MLP neurons of a small language model. Each row is named by its layer, matrix (down: output weights) and neuron, and shows model dimensions 112-303. Each number is 500 + 40 x the weight over its row's rms, rounded and kept within 0 to 999. Numbers have three digits each.
Before each neuron's rows, "fires before" lists the tokens most often just after its 100 highest values on Wikipedia text that the model never trained on.

fires before: " |", "',", "'", ")", ";", " September"
L3.down1185:466515534545447500487528471532519458514486437506530477580553514435508498547440540537498446551540569561550517515417595454505521507497437534455502488490496532494514538507425535529510443463497505520490474490468478520555503427516591559540575477472442547516497564480406504505526452503506491535531517515476514511425559452480565474538442546498494566500543489578426470496496477506476559470504505534524545510492422519488474486511473494578452522486487486547530587526512494507449513501495516480450414487496492507471380473527518495505400482509515451466456548553451444481479469489564509486

fires before: " to", " are", " is", " of", ",", " were"
L3.down225:512508449515472495528543562447479548521459468577465447471484490488447448483526419466518493554471546556435503483498468479462528484484445480507465447541477472491568489586517497504562422513484539532478574511483432524568480485483518508535497403548427473487531552482442555520546514479537450524538441521523506463598443451477513504497528543510556511435530550495558490501476429492485428545490516524495537502464618567510538439503471506470519521504532536514450499556506468465530544496525500558513594478542494450474507541505517545483587478502487552493433463520541531480487446524521482496

fires before: "\n", " |", "American", "-"
L5.down297:533504469547524479520566453504464468514501521485547537431506488373488498445510498612555407533469550510515501527447508466501410445509513507506486527517486500545444396479522493480467509442518440476513473501547510566497475506501498475566461456518460507512541499418523479482587533547551530556521449491582554495488522497562452474543429542486484472565564476434523579503478491487481504518449507558446524484464542514502510542488480503440488484552424515492478556498498563514498500569532451485488523498463501583536505522403463448550560577473469511526514492520640398496499524511453503480

fires before: "|", "-", "\n", "="
L5.down892:575491443508550538494539468518506515488502503516501511508535416443509541488590441509458460499552453499552512474530575570487405477476490526459546496439538478483486526495438499496502418489574468551570395487512476521556496504510491480451560541486465481492517574494488540519574498481476478541551520501495498561458484540470503494479471512493532510459541457517526462494498602529471507448416466421494522502455524509513525491548541496554540526485525435468558539454469566525451492551469522507547409541511502487477528409456519536529575554474480531558521541472434545512469481465593459428

fires before: "\n", "==", " =="
L5.down425:440504493473440489463542473562494520514411531484465510533560474498501496455528514466534484520510529464525528511372525519526505468512576545485472587495472524463526553469481477506543476495481498450464500472503477450442537464482498437505529443495408551536495558464513530525493490489436487545514442496519550387504532538589471548533509542494463552472470526545541486483487456484541477473464498584406438444523568449498473470548587490518479487549477508441497502433534576486436429488548471559502500502596479563478512533453524470483515645407491506549495520493618517496520531538430456523

fires before: "|", "\n", " The", " In", " He"
L4.down1018:475493519463479427488530513546486616454400498599503464555500493458532483462440481562365478506463442469507504511477534507508531480577519476521512499488466440580541511511396574513445496511504544506537507461490534544523434571486480532521490490523437504538555463483497558514541533543556530491483479501513573534517516480551435453525543484505404462540545485535493522473556542391507499496492481597486498481507473425485501496490519479497446533528569530487424510484571451544510475469506560587512492495452418498518500433546457509553461511471498435446458449482513489520533466523514466530

fires before: " |", ":", ";"
L6.down1235:490511489535550488515527464515516461555500491535509504518502505465434479515464533462441451525473485569516486589528459517492529454541572547473456498530533483529499573471448542561476568492428490565495460520477434505516477393468500494552508488422532514505555455504569454483487473489538459491513484536388489527489459516486515510441546423482530480485447548465503502523542474500484376551466480574489488472491460498491502504500481512451508546491503481437470409546534438539475523482569530439561458495521473470464513495533541478490456581505524479500472544478570518542484483451503461572

fires before: " |", "\n", " 8", " 7", " 6", " —"
L6.down1312:502508516503506470480520564492498542516490527463457450567461438482521528428521457466448504532427464435501520471485487504504554488555561527514527502504438475477437593453475463520523458517527486497534533554607424451487565426527521496519511530535450523518513508491498467498471505496466526498409467489533486497528467479464487575502492522497546557544442505457521516453505479438484424503540467482487472485559452497509400474546521484540490523495446533550481552508467509496512523530499499508448549503569502492601509504455520549458448532480532439486557514433506499526511492479524501499

fires before: " |", "\n", " –"
L4.down205:493480501561521483481548484533478460477595454506505420556423486532496495533454504501523519467479447614516505506496479471486480557516459464412485522434520522467475487525436498518464503425501481471511463508562510475563522512523487488496448519481555400476471451519508496489523498468503496483563480475456476502458512490493519455456490511516524471435489522486513545558490469564555499448538480516552489517524561580521540528568520513589528503508478454464477531553472498435511508498521523506462468472508534384512508434477444470519495483522503539459514460518487456491443439515490542545

fires before: " |", " –", " medalist", "(", "s"
L5.down1534:514513489529521476461535486537446470502504587507549465531479513524510500558511447453476474546530486567465473454571567510545459484528488474538514479562551488429477470488418492515543545501518540519514495525487491540495469523491502495483444489456447508421608428476470537538481603502533517474481503464473543512354497517555498459471518516505550561475424541507513511490540446441511436502496468472492543491535468494489495531526506522520507434500568512490530448548492392464513513500544478501559460530478514439493528594418484526486505426505550481448571562464505496490450448488567526562

fires before: "\n"
L3.down1394:470499522474526498479438514524518491483500423517496585435550432465457524422464565570507417437539494467512473497528473460496489508479557550476512502501481509503555535524500513483472495480514529533457519483497481488574539497442501507476501491593519523526566532454423458460542431519447491467458485436479526474514529544538484481518535546506552526528501524547498471484492436465549492502540493457503585504474570437482487477456594495512475490517495485487432456525504517489514445546484535513533486483509482534479571459436538585516524460453544485521504529487519464592520471489426461496

fires before: "\n", "-", "S", "The", "M"
L6.down1223:386503525488525530489477410476449453480465505549512543542538594430442513520458594501590484557502532473491504508406471449523485472547465504490498498434492406511487538501505522481497556460426500501514562474533500447501486496560489435529539558454479479558555520472488491534488517461463461504544463481482564479485501515479483460524518448508483509483521434409508468504516500473522484478471500514602532492487525400507566524522502505505521475532556490419522563481499513431564512552543508499551545508481497541445495457523489537534500511508453458513515533535494544540529526510485569458

fires before: "\n", " 0", " |", " 1", " —"
L5.down87:487531502493512421459586481548381497531538458524525428461435519549531513512408483491523506480487431560555544516477541524454491540541496465465522503489516520481555487468472512522451527455454485479562554523519545489567542576498452550508486507554530444455437426444509542531564526476504504520477475501476431555478481508487603458427492502502479473532525464488493464532490509545540560490483452569558464482556485485501424467543555498505509423558515463503497535576499458470516462521524477512495481423538496431516561464541471490517523467527470514524484511598436507450483479595438503482

fires before: " |", ";", ".", "%"
L3.down255:515508479548431566468472546460536561473529543485468468491521475527517475517515547538437449528510546593508548541504505455439614469609545527470523408467485512495487433536488436518528536550462467511475572498528568482524529480495430507506484507496507488528481547476483513468508517503490544528467516537439561502520560482512569485525391546531564439514603539553510469448503535509519505512476530533452488471489476444460522455517481477563456470523522488452533506515530520578463479497495532494491517464520468411543463449521513563469556541486435478527470513535413484474493510515495513511

fires before: " |", " 1", "\n", ";", " 5", " 2"
L4.down70:546514484513543536467509527471430433539503508488504527521537463560508533497540536507502506464497434545488500516509430457464474469449448523492437503502527549465461552529547443519509506499605432505487505512517452461491536534559562439513412529492460508508455574503545498481433469494485502490555559516527497516517550528479524479552446496487530545398471491492504515544536498583519485483479542447514469463460485498502507529536514513458499505525479513499478522469473571467459481448485445420471479516507550466546672460480529551461502500508512567508508602495513473471509439439434521570

fires before: " |", "%", ",", "\n", "4"
L6.down854:443496518459470577493472491496460566430472519466520498513506550489555592495593486524409517547534583491446527578592536529473601437501564496548464485459474557471480508476457527504464525475534503492523539535460459446464509474503419504435478482519494554580459472458489473440461493430536512507430491507437513547516476480521563449484528445530571525527464531538456459470512511494535477463495503475479409523505452527474607526503562498462494491462538432473504455471501530479468436454513462513393516504539466443514595495491468563484500540558504457487515519462537514512449459471513482537

fires before: "\n"
L4.down1493:519506486488519488438521473543494463449469510510537519501481475402465544467511510557533508453450491459426493518449534519481535494455537514455603477496471507518580467424465593486436497512540561417588494459501546535493418487437551467492527480489468469535513503471477539534537473551549463505433569454478598461460496499511484498510450470493471472503490450530499466437520505430531564462554365499504513527513530448476521519485490506490458518493482440510475573485520479461539501565564503578550512518519454535491500482496484572548502501425439511495431516472500545535487503524481465560

fires before: " |", "|", "\n"
L6.down683:536501481382520477509496480502494468531498483498502533477509563528509539422602458469541503454514453448546504518518527503462559484560503506505585472483550546539596566465525503530565537488518465494550474550516580495490550491486495556468482510490474468526534444531529458545556535515521460504415517465536546614514465519505461463520541452489478471518525489457435465526503494463476512510486541434498511433539553450491464464469494494447495478438519504499544405495471461514485514499489471476474541523566484468480559500591568585465508593499538492432484525564558538435480441554475477503

fires before: " |", ".", " (", ");", "nd"
L6.down1517:496506451500560459486441542491542503519487512531487514515550502520545363470568526477469424455518507521512499480524424504463468426502508478476483565551455450470490591485458531473480473562499462528499601437513492470548554553558524478517424524539502483507530505507485479591516446458469519470549422470567475487429539522480546439501491499503540521562480443546520461538499442447484508529505513487588519504567456463495533441442467516509414492505541524518506454475565475496495418487549431516459572490499504521433498511514481503506519444540483512478432527522528404520509520550508600489

fires before: "==", " ==", " and", "ics", "os"
L5.down138:467479557519569502534452422524528503516487501523470559524453519486441402544463483500466544559521461508497490464437544513529456504500501501489520555487465532471476491515426531434544499539483530487457519505493500468520522558554594501490431493525495488468562557489530470566512477417503475595519472475564512458485528534535518566526483499496390517480434498489531484518523514568520484509488481496483558486472501494503468526531499472548536520425520468537439552486407530456436500424496513547498489566561465455547466519466499486521502521395582498514461574504463459554530541475519527470

fires before: "\n", " |", " −", " 5", " January", " "
L6.down456:517460412483498504486539505510519553506542487431495437525471518455493493530509582557449518545535466506424528507517503495499469539520492502472480502539585485457509479482500538519444558393508458466535543505471496501559472494449507480455484515464474519561504477540409404521477493625548420453474450440512457531412541562485548484489499498514480428514522463515516511504496448471552526473526560469552531503538531443525580504498501493554449544499468498422496443524495494433491523491582560491387552518573529468547520432516572508524483509498549512461400509471492493502466447397581508536

fires before: " |", ".", ";"
L3.down614:565495510483451484453575393536534557588541447479542514458512572504491537534493476537497376412513444559505485472554571503488536534564477412487567434503515536598588497421471513522565482523469549530489429568523502479530477478542535515419533525463442477482517495451454457546555500529541499482549476492478450567473504483454480541488516470523515491515453524505474482498515485535471567507468550504449510470524551538493524416528509501499526508453488489467532520486442476494447528487554544552468466545533495500491415490482558549491486489496556527523421495502444441468532462486488459472

fires before: ";", " |", " A", " (", "ol", "\n"
L6.down987:550579451450513499464515514575392530484496528565503511499505538469557536483527490566510511475503443577500514577491522446457448513553444505518388503483498503504451561463522473481446485521552514398505526513504476445536524534522537442521480457490426489570504505463460485458503538593603516494484505487540489568509512558524523544449478511531495454517482469542485505538495508454498523527543505524498477478485495465564489593560514517501526467521474422457499491582469486580519525492513527498484522524481429473458535458522545585517447547537507438482479493511490497483482446365496513496

fires before: " in", " as", " of", ".", " for", " by"
L3.down1012:528493517434494512476518505448507504563501541527487491534559584445475503594452519579484509557479541485509532526499569490589481439525511573565516512453497567404558442479466498473444431435501482554568491495541568469514481377482521547421524475433521498505502543424491531515484480552440430555529484526481493449460493460483400460477509475497509506496531524486452494445531420412557512468470510500492454416506492508490515440520406481513514484513457509502506483502496549462464505500495521579479530456559491486516479493459513502525496493519487448501524504477604495488508527455538414513

fires before: "\n", "-", " |", "=", ":"
L4.down1218:512470515566467471466517464524463545537474514485478508556525507508502480428470496506504474526560511507436506483535460531461552509471468524495527564525469498430548563540512565494467432493431489520526490532489456533525490523503548511532473488426474489527584510477448568535529543498442426511530483551574581496485546636463494440521522517494473522517481398528466530513516500541475399526435521438467524457530474522471466594555476505516549499469533446532529466477411459458522497435536520452453543577510482521491522498482489500480463455423522544502471536439474423567525448398469493581

fires before: "\n", " the"
L5.down301:431485492520519525464531485452510475534516468550548525541489443435450454417401509535587524438527526430498487497400488544452489551456516492501460441470470471463587489461511466513511521506501502549582568518530559485577569543521572448546467574492447467515542553459490476478465454526520537512484535496487568511518499489456483445496489425515526496480442538451474498482436488400471584482489489521506571476500507482455514517519575510498544552542434451493522489519505511461540500548508483548483471471579492492449534539452466546491501519507473494553573444510434581490486532490534522424

fires before: " |", "\n", " "
L5.down1463:454487484534558521476547509535482471438538467504452483506437490447529502496489546559432565502524419615483497511478487436459440496530500412495493540515498504499444493504450515484462470479501494453531516543552504505549535518484499548525449504507538500469490418583477473536512549547508540518520483456457439517451520550507499541475507472504505478500519455466509490535465420563573536439537491483611476512488491547523542523555535504525449498475470444482462532548490484420534529503503521524497459521474555393567541464474474470498516484510514514482476482502446477478430467482521506523

fires before: "-", "\n", "|", " an", " a", " was"
L5.down100:461492482425476513500453462508524522533482511528520589475513549431543531491524423455556479473572438507475499528433489524514559472495505513489487488517503499532452492446540462449493514495499506540518495466501484561554435556547516501518511543472552491486512549536470467474480482504522479431551503588461420470435530469475507450479426537538559549465495495504535490478537503534611533364382530485520544473430408525497578480473527499506443497488514450521477505458534509484445509503515494511516518544465485461471553487459534468549529536507465551539514546481534561445475524516465499510

fires before: " |", " 0", ";", "\n", "."
L6.down497:548505559482491454490546496552441495522461531496468427537473554528573450555439519575482501515521580536520540467578509493493501489555529552490530530504489455507510537510460529514556532530496475587471432526452473506538495538492507508494567470500495492439515467446454503516489470473481538446468509537488566479531530512546477455476509584522459472510522449555525490504514541498463517473472475555570509466466498463431569447462461492553523471502454544496433503492452529550513461472594527485402489517570524543510485544523494430476504537527468479522488517469478456428435517501514507472

fires before: "\n", "==", " of", "Pro"
L4.down1090:476497466542407513477442453507521472558471487498521498521544497407483544486448479513482510525506548431454480484501504475526517468507480515465528541511513557569474519474558540496443471499482561493551473461477501509484494452434488496480475528429451444462527566445556475482494534489503442557509496522480572528531526498485427543531491487494471556528483567514417452502533543481483563434511551505472501510485527481503549539582494490546439459476422525447511488547527531558506449514522465427502518494475500472526485461356444495470507525417499478471519563522486477478499528549472532456

fires before: " (", "\n", " |", " and"
L5.down1022:594456552483496493479548527472475495509517456466393502561534448527523483598543481524551493513519484469493474565557526447547504493551506596509488484462482469531533477504479468483543497521561488543482586616507491409539469551444506483475505476555488557539467455512564500492519524515525537495427496442553441488517497495489383460479500445482494558512483539541417537478568484472474463457519492454514451466481548457511514513514504504558521507384459513500520493436471532490593501466595542558436473488529468455509499526499497467466508507582549529459507501440470495554394455526412500493

fires before: "',", "'", " the", "\n"
L6.down1306:528460541527491485517596533548460474497517483477553529531535474507470528575526587467520510521456501457509507605469530552484473563509477516444532482515490472510466529502411444469415492483502532510541396486471455465506504403492527508453475506533474502433520469489489429552477473537540582442519421511469457530495497521497510542471507561486466470486535434551499541503536476449566525475424507555501438521574484488518448560500470500497469515475541480467531510489472438503481571521532494526490457514391472452506521511514481507491493535527556488546489540434464449489495530463482483476

fires before: "\n"
L3.down1247:452456456462538548519480519504465459518512476491484471456545429365495453466424478427445519500563495476465486489456521533521521551565490461493535511506517522520468454505458527513473544559407499531589511484505567558475455544426534519517553489509456490420581514542494446518528578502533531536489529484499495471493531495469526463569501428497473517552468534511515544460597515470528529471455416485493463403505495526474473503518517490520511534458458428525492511446630507518474556552544487616539517499513531515503490577490412500458422489486482518602439457437487559530388474467489509511

fires before: " |", " –", " medal", " ", " (", " 15"
L6.down1503:512522434532543567525482469512451492521515487485506442493554482513572569508541546471423453434426451511472536536469463492445477492464498493526393489498521480486550467494400564525440529507489553457469499487509449502497499570520469495544502432519524482517463428462452445462498499495521479550511427499536544555536492541498561532421506552541501486479451483521479453488473485494501547602563485491516519481557482465499568511525476484546483498465488483507569525515515427509478511542541462524569468501518526457502467488553530535560513574496501464463453513548478549457467394494482486510

fires before: ";", " |", " 0", "\n", " 1", "."
L5.down871:511509480528530523459473472431475452461491469531564449476523522512488474492416432480469491523538564610498528526587516510457459458493564520479590460486517462436528511497474493559501499509482500491479429449491448550547518433470489524513496527532562503434445500470535530508538486475524486490458463553524469566397523484488555447512437566493497463473503593461509439535513478500555498519486522596500481559583456492480489508507528501539534470585520436471441483509540504529495466517520591476524511415531403489500516528568530538556513518518477537516570491508512555438499510477556465542

fires before: " |", ".", "',", ",", "'"
L6.down300:603490510479520493519545472543473511510439463528522406505511553574545497503573535507513468547460524511499505471492530568499453521578398476527520558454499481500529483464498554551496515443473521546432423438464473498547385559557509450494507517495468516530524487507509534442502494481471513579535436527510471559486522526584417471487580486502490506511607539563496508551571512548527518588550489510540485527559492495505509480469468500532531517506470508533489502442512520454492429509529508504432488460454522512423506507507518495484412353505479473527477544514414424494423480472521482502

fires before: "\n", " a", "American", ":", " an"
L5.down1441:505489536474459513492506495491530501463501490504493534470486471181468519492473537526527502484544514520503504508478498502484498489499521503507495524480496509519481472502519505507485525510469512482533519486552491531546465508472506514523552509500544490476509546454528497482514520515504515506486486533510538467508510523529521483478514521508521477522531554503492509473499487469549517428457344509517555456439467510481517503506518490532484536473464517517505489506470482484524459580489514516488522480473471515495570485494501536489527543507494468511487491552527498493495524546518489514

fires before: "\n", "The", "-", "A", "On"
L6.down1333:493505507477465485459582475480448434524510477489487554508518445447506526533465539480556464514507503585486529499395445473447574404507480477493499586496477520553492588482491557458511551460450489536537517567501555504504496525537441525577529564428498507456530494510511529567479508496548486455511444496515477486496520533509490536524515568508552522543513453478442500488482593500600525460448442397517557447538536491504538454515522479506451506482503476509462453458519478507529502537545548504422549535486487500499469520495497517546466487528525501512473470457475482552549490471542561602

fires before: ".", " |", ",", ")", ";", " ("
L3.down1323:451451511437415479517519470485489585573435517422534485543521510401526482643527542544492525585529527532569508495520560468552443479544520456528583487462481553476561541463546423406503469508470491460546501467461454488467495497489533464497570514475535499445542577461422516478571535450541530524570544482494440445516471494582536485558479427468462511547475464484433493533493542484506484533532548451504482516436514492498465495520479487545474481532534480498495484479511532471521531493475489517491468498461474478475481468486538448473459484502478414458510533548473430583457500482428499509

fires before: " |", "\n", " The", "|"
L4.down1353:480514499471524433504444527457495553553522511577558439547473498534506503578470514491484530513462456472498503484585552511477539467527551549520465500557487466530529574529510504548486542544470449523536527490407490472463521479469454498490477508467381537458482527485448467554535481489559525547443559435561488549509501518482489552514465492524458503596576509524487532524566458378531499504558525430475507510533482436490508467507467496398485428535529471512515507484466511519457498493517540457519528494490485438484497479516478482544424477530462539518484513477547572496574479493451467500

fires before: "–", "\n", ";", " |", ".", " 5"
L6.down1079:483543478388471495535536488548538508495492498496519479471535465535506558510555524528549405509542494591494525608525481532517515472464485423500481454469529545496494497421475502558509587429486519486494476497589499513496560542492455490517521487491550476559432473521471445473490448468544498501494505468507495552473507555524576479409475469542516385560501451508472446562426511499550543489518558515471439508502529494546506513532534519554499435479513477451480483554499483462517500482524467491505527535539540417479650484551525568482450510538539514448393473480474529471448406419514509543

fires before: " as", " the"
L4.down37:517484504512492540529505564544480538494540487516480506537492513497496481503531471490464498499464519535537480523467410516453484472539485560545415575434483527494492489524452566463507490519538447525514511510429495518527542517444453597497525565561513548523496465480529504524498510499442484477533512501496459522487584486499505448488500527485565532539517532625522457450493473482516455461507464431504458481509472557497491488484448521454491551486522607421492486517479473490411485503471508508537587506458443494442549525577511553470542460581425512514481497526500542486412432526471523487

fires before: " as"
L4.down256:513496567509473544450543524554497512476497463441473522509476518454501494477448483510395563561408534511524511446526598518460521484613618543539516498537479576523497487506510556494475490475491492446492427476467585496553543422476496483537523464506473589497530451509504516526376551505525500584567493486399560549451547502511430463531560451484565548512555472450478455476408507533491504491554491516523464448537480501461424441491403496497543578438487509461533521534540452530483503518440489543454519492502468475470516477564576487486431534568482542487477441516522546467534509585491507563

fires before: " |", ":", "–"
L6.down1343:523473511472474575406508537447523459544507479430491488558499426475518431501440525590507619534558515485516479500596485495478462459543523493513494527480559447488512460506420517523530512494559549468456435511450485443514511518601558563476452490549462502444419539449517523548511466578493509415533436423473555516461488586470503534494539485488511418510568528501529525542481473529484584456465520566539544556504509503431427477465473474461592471508497489468505477438487531477459527517513526509533517535491483477509536532527458514422513531491516487553497451506587474526493549464498493516

fires before: " the", " a"
L6.down1425:473462550570475495498515431497419488507540538422441505541485598470511478499470448510472491500515420535473490532504450415525479517502537583520464452521523480549522529531482530468541545526455583621521499514485437558511493422467548510477464587513524511451464523537493490443395474465488455482476476524482469507498540492483494455478533534495538612491510513524559461495506495475448537558545537538554518525595460502460460565467501503538493456491500518528498506465519514471468502490476437477525509513485438468478510478571457510542491538523463494473534519492456559462430494538519476469

fires before: " |", "\n", "W", " ("
L6.down646:564522564425466488516493499538480553499485516496485481444517534447429518526486486538468460502513453451524489540529513488480487491517550570553360535561504498538411439526523516474430505499481493511497498563504507415478475482439487578504491528488573514560412424492504489504507581510540502420513474557574491522506513496475494499478516478561499490477440489523501539461553508485546493505563463460457492429511500548484436468544476542530538616458456496516530468520524492575491470473464491510452424456526517423508494535460483587428477548549465451468551537516584551490424443532493470461

fires before: "|", "\n"
L6.down150:510489451460487491494536506489430546534548460472514442566468466433558525471487499456476504506482501561511523539486514503375379488612527532422549533471542576451494445538493502514451440480454471476507439495575538557499536566513545486430506440510482538453477528597516491562550489545513484454525491493489537465508494559528572497552532502500539490422480517495470509528502450473477564491519435512474443503549434464514480575619540500497438487497516487509492496507442476502549531553471436525479544465462465458539547431548541488557527546476471469515491536508487531472548509489556475489

fires before: " |", ".", " prec"
L4.down1416:569464462482539495533475433507474561569496487512513538477501512439496501532503568467575504492505467500434469500422528468570470473496494527490514495539524427558438535500494514486475526487555531494528531538554445526496440458568531463516503542516406496462559510530560466535535467453512469513466515511513485509441478559551504585492515472479496520551457502518454465495458522477479475485428444456571497457449528497490531553484461505454539547476506438508496519480543522490514492489555444505581471545462474498551481562498531521432473483472563513483412516466556511472517511470543464492

fires before: " |", "==", "\n", "'", "–", "',"
L3.down158:519484488500495520437498491387514497613489444480453522526502499502518515477515523463522565528541518493483481531493524479444463476515486528525520449506583518508550487508477461520486520500467453509460409471536481427477522517499572472500507453549415524455518532508521450495522551477522486499494529529486511512505475512479505570514464472506455512542483509503502508511459452614540522447513485427503426443543469500509462473507505511532423466573451527557460545477525496498533507496441555520443486430588412494486530478561399552506521445567497495488480500597565510482454510490533491490

fires before: " |", " of", " were", " had"
L4.down875:501526508519499526491526492522543569471546491499465432515449437458587480431532505455470520531527508546494521472480551481475456566496435524415522552470500534564562534507534489550503453521492586495504587500508420492466612562469564481491493417504473494488443516449515563553467486526465528498408485500532486439478487519569510499515484588503562503447541517459538484443498559516446495472456529495574607519504486538509493439492487498511489501437464517599556537513549437536496482457465532525486499484526537415491494456446554491465486556521406494598508499483532488476488467518535542491

fires before: " |", ".", ";", ",", " (", "%"
L3.down449:507465370466496435507548494519472530479483522490548514531514597428523509507523537444511409467543494494481505478570508456477461492526467459503598550473415492470558482499469520498488536540565488562472492484524408429551539576466491500478500465571471514479513481471497505612507526508523457469570500525559483523555510454480533507477572469497529494494474527483523473551485444422502470593462490486458525474496551519475489429537543498495494484491523480524529581412530522450523519497504505468500498429548537475492460504509482508435472423545447431525465523494467523529562433526541516445

fires before: " as", " time", " day"
L3.down1078:486494514510501509499530583522485496491503439498603510492431538596488462476553462524502549560482543463566515540469637550515519478464544453526517518521515517491493533497485576516546543452540496494454506572494470463531456482511513563465525458495434538462540512441565515551479553445439503510480541499427527549432574485498489508433505502491480524454499490517483428445557496520482516555532523468524519489485489501473468468506449479502587467508511553457505469582458441518429559446463572488580543388468491496488544529501514551479508610517409630425488513498512499543517404482523477496

fires before: "\n", "ost", "ov", "u", "at"
L3.down1286:542495499518469544529509504481423477549477526409499556478551474477517488504459500516490452415512557498504498507553540577578539516617499579552589520492533441487471546505519437525475567473492510469503475502526497485582561520505486526518552485447495496465430531494538446521493544583449517516577540527475587492506544485528529481500490438517488492451589503501448523561472488489455524489531473493492534469475558517510518502575482505465451505448531550480512474521540493422562490476499493498449487489481485547508569513518503420506582522581502522467540434444551472505476461551571464451

fires before: " |", ":", "-"
L6.down610:483511448426565551487454506497454519534549536620473436524560473448498486444506505440493477457427476509537538497475533464441461492568482502482432492520503464414488513455411551497532495384550484527533483530477468517553520490455594523542485495505481502444451468526476453507475513491500473489514496467486447508479510661390511516420482504528443442515463521567446550496449473497506506458482516499462457512531567485490503488488479467574512506443520448519511559522459445463487534454575565549517496567494483457501528516571475534439477598557485466511442545502537531471471458462513470495

fires before: "|", "\n", " for"
L4.down1505:480509473523505490415462462469427595534471486441462537572494541511538492502486470560467438518479499435504512473550548499517439519492486460516546529517462500571481528448468547458528502543509525564390526601472472534453495437525489543503498525510441504549537467485405493540535525503531446544464556549477503522541584544472503499507492521511420532607533562458496440557524494474483462518563508517547502569498480538492500458492518493455458456482494531548534497522450561446504502494484453576538573478430443503475407423473552481520524528512525409451529481484476502502468553591520509561

fires before: " |", ":", "(", " –", "'s", "ing"
L5.down899:505501535452563494450498448555466471562544480496517523551454521525514498495514472469479511514457446514478472550530557542530513452464502549544432534434466475446553528510414517530522459514523499568557500633487433514497496488519487459547529485466469515457562488544543553517555574490477499450508438533517489551469516469533492556538510530507483541461514533478436497570524464482482464483490532499508520505521499399497409592488479498507573522500482428414492554428405500532554491448482453439518506528503420488562471520510569568450474533410579582508512557523496405503496514461542491417

fires before: "\n", ")", "|", " Party", " |", "-"
L6.down1345:466474565480458509452500485548544586558482454504475475528538460503515506544525465487522469509490510416559558528549556418409480507560568449495521577502506459518469433543443531530548524508495575504501482523451464499512515484418567569448474478482459493442439415532560438548516552493533497521500523517479527457555489481457506541550450490473503472481479542503503538427475482487566482445517482475522488527464422505550521503519507482465470510440490469515478481457486563529532471484493493568452489466571567447517528517519490525482545509532553445498436491522545543419553583440514493479

fires before: " |", ".", ")", "–", "3", " ("
L5.down1491:601455483456470498466460445424491500609480507506493536516469570465582486481477506548408510499469525492511510459486528524475521472513562464482555470527459559464480465465405483416526550563443500457501458513478498439493511540471421536489594452510469481533553505480531471491500485481457517435474452476498557476531507540582518500539530485470519455540553514567509601485511447518554530442443533521519544490498510506490491453536425500540428458476548527478472466459496492456541479467480503510505459543546445461458545495529442537548574536532539463496460447558464481534426497511499459505

fires before: "-", "=", "==", "\n", "===", "|"
L5.down770:527509481541554486551449513594522532481449457563501527555476470536526499539432513467524458458512497518512507471482598521580521495482479475535455443564500508573511524491451541499474505482533489502563427515456467478434625450429570490526485459501410515495492538538538550502542560467492458455406523442491529580511548531585511544522488459507512457490476486540476461519482462436480469441470540446514585492490484440500382533482486508452476511461542483574509544508515533588547513524450485506480544490470470529472471464541511522498506518512389479547512609531545483541540473521489508610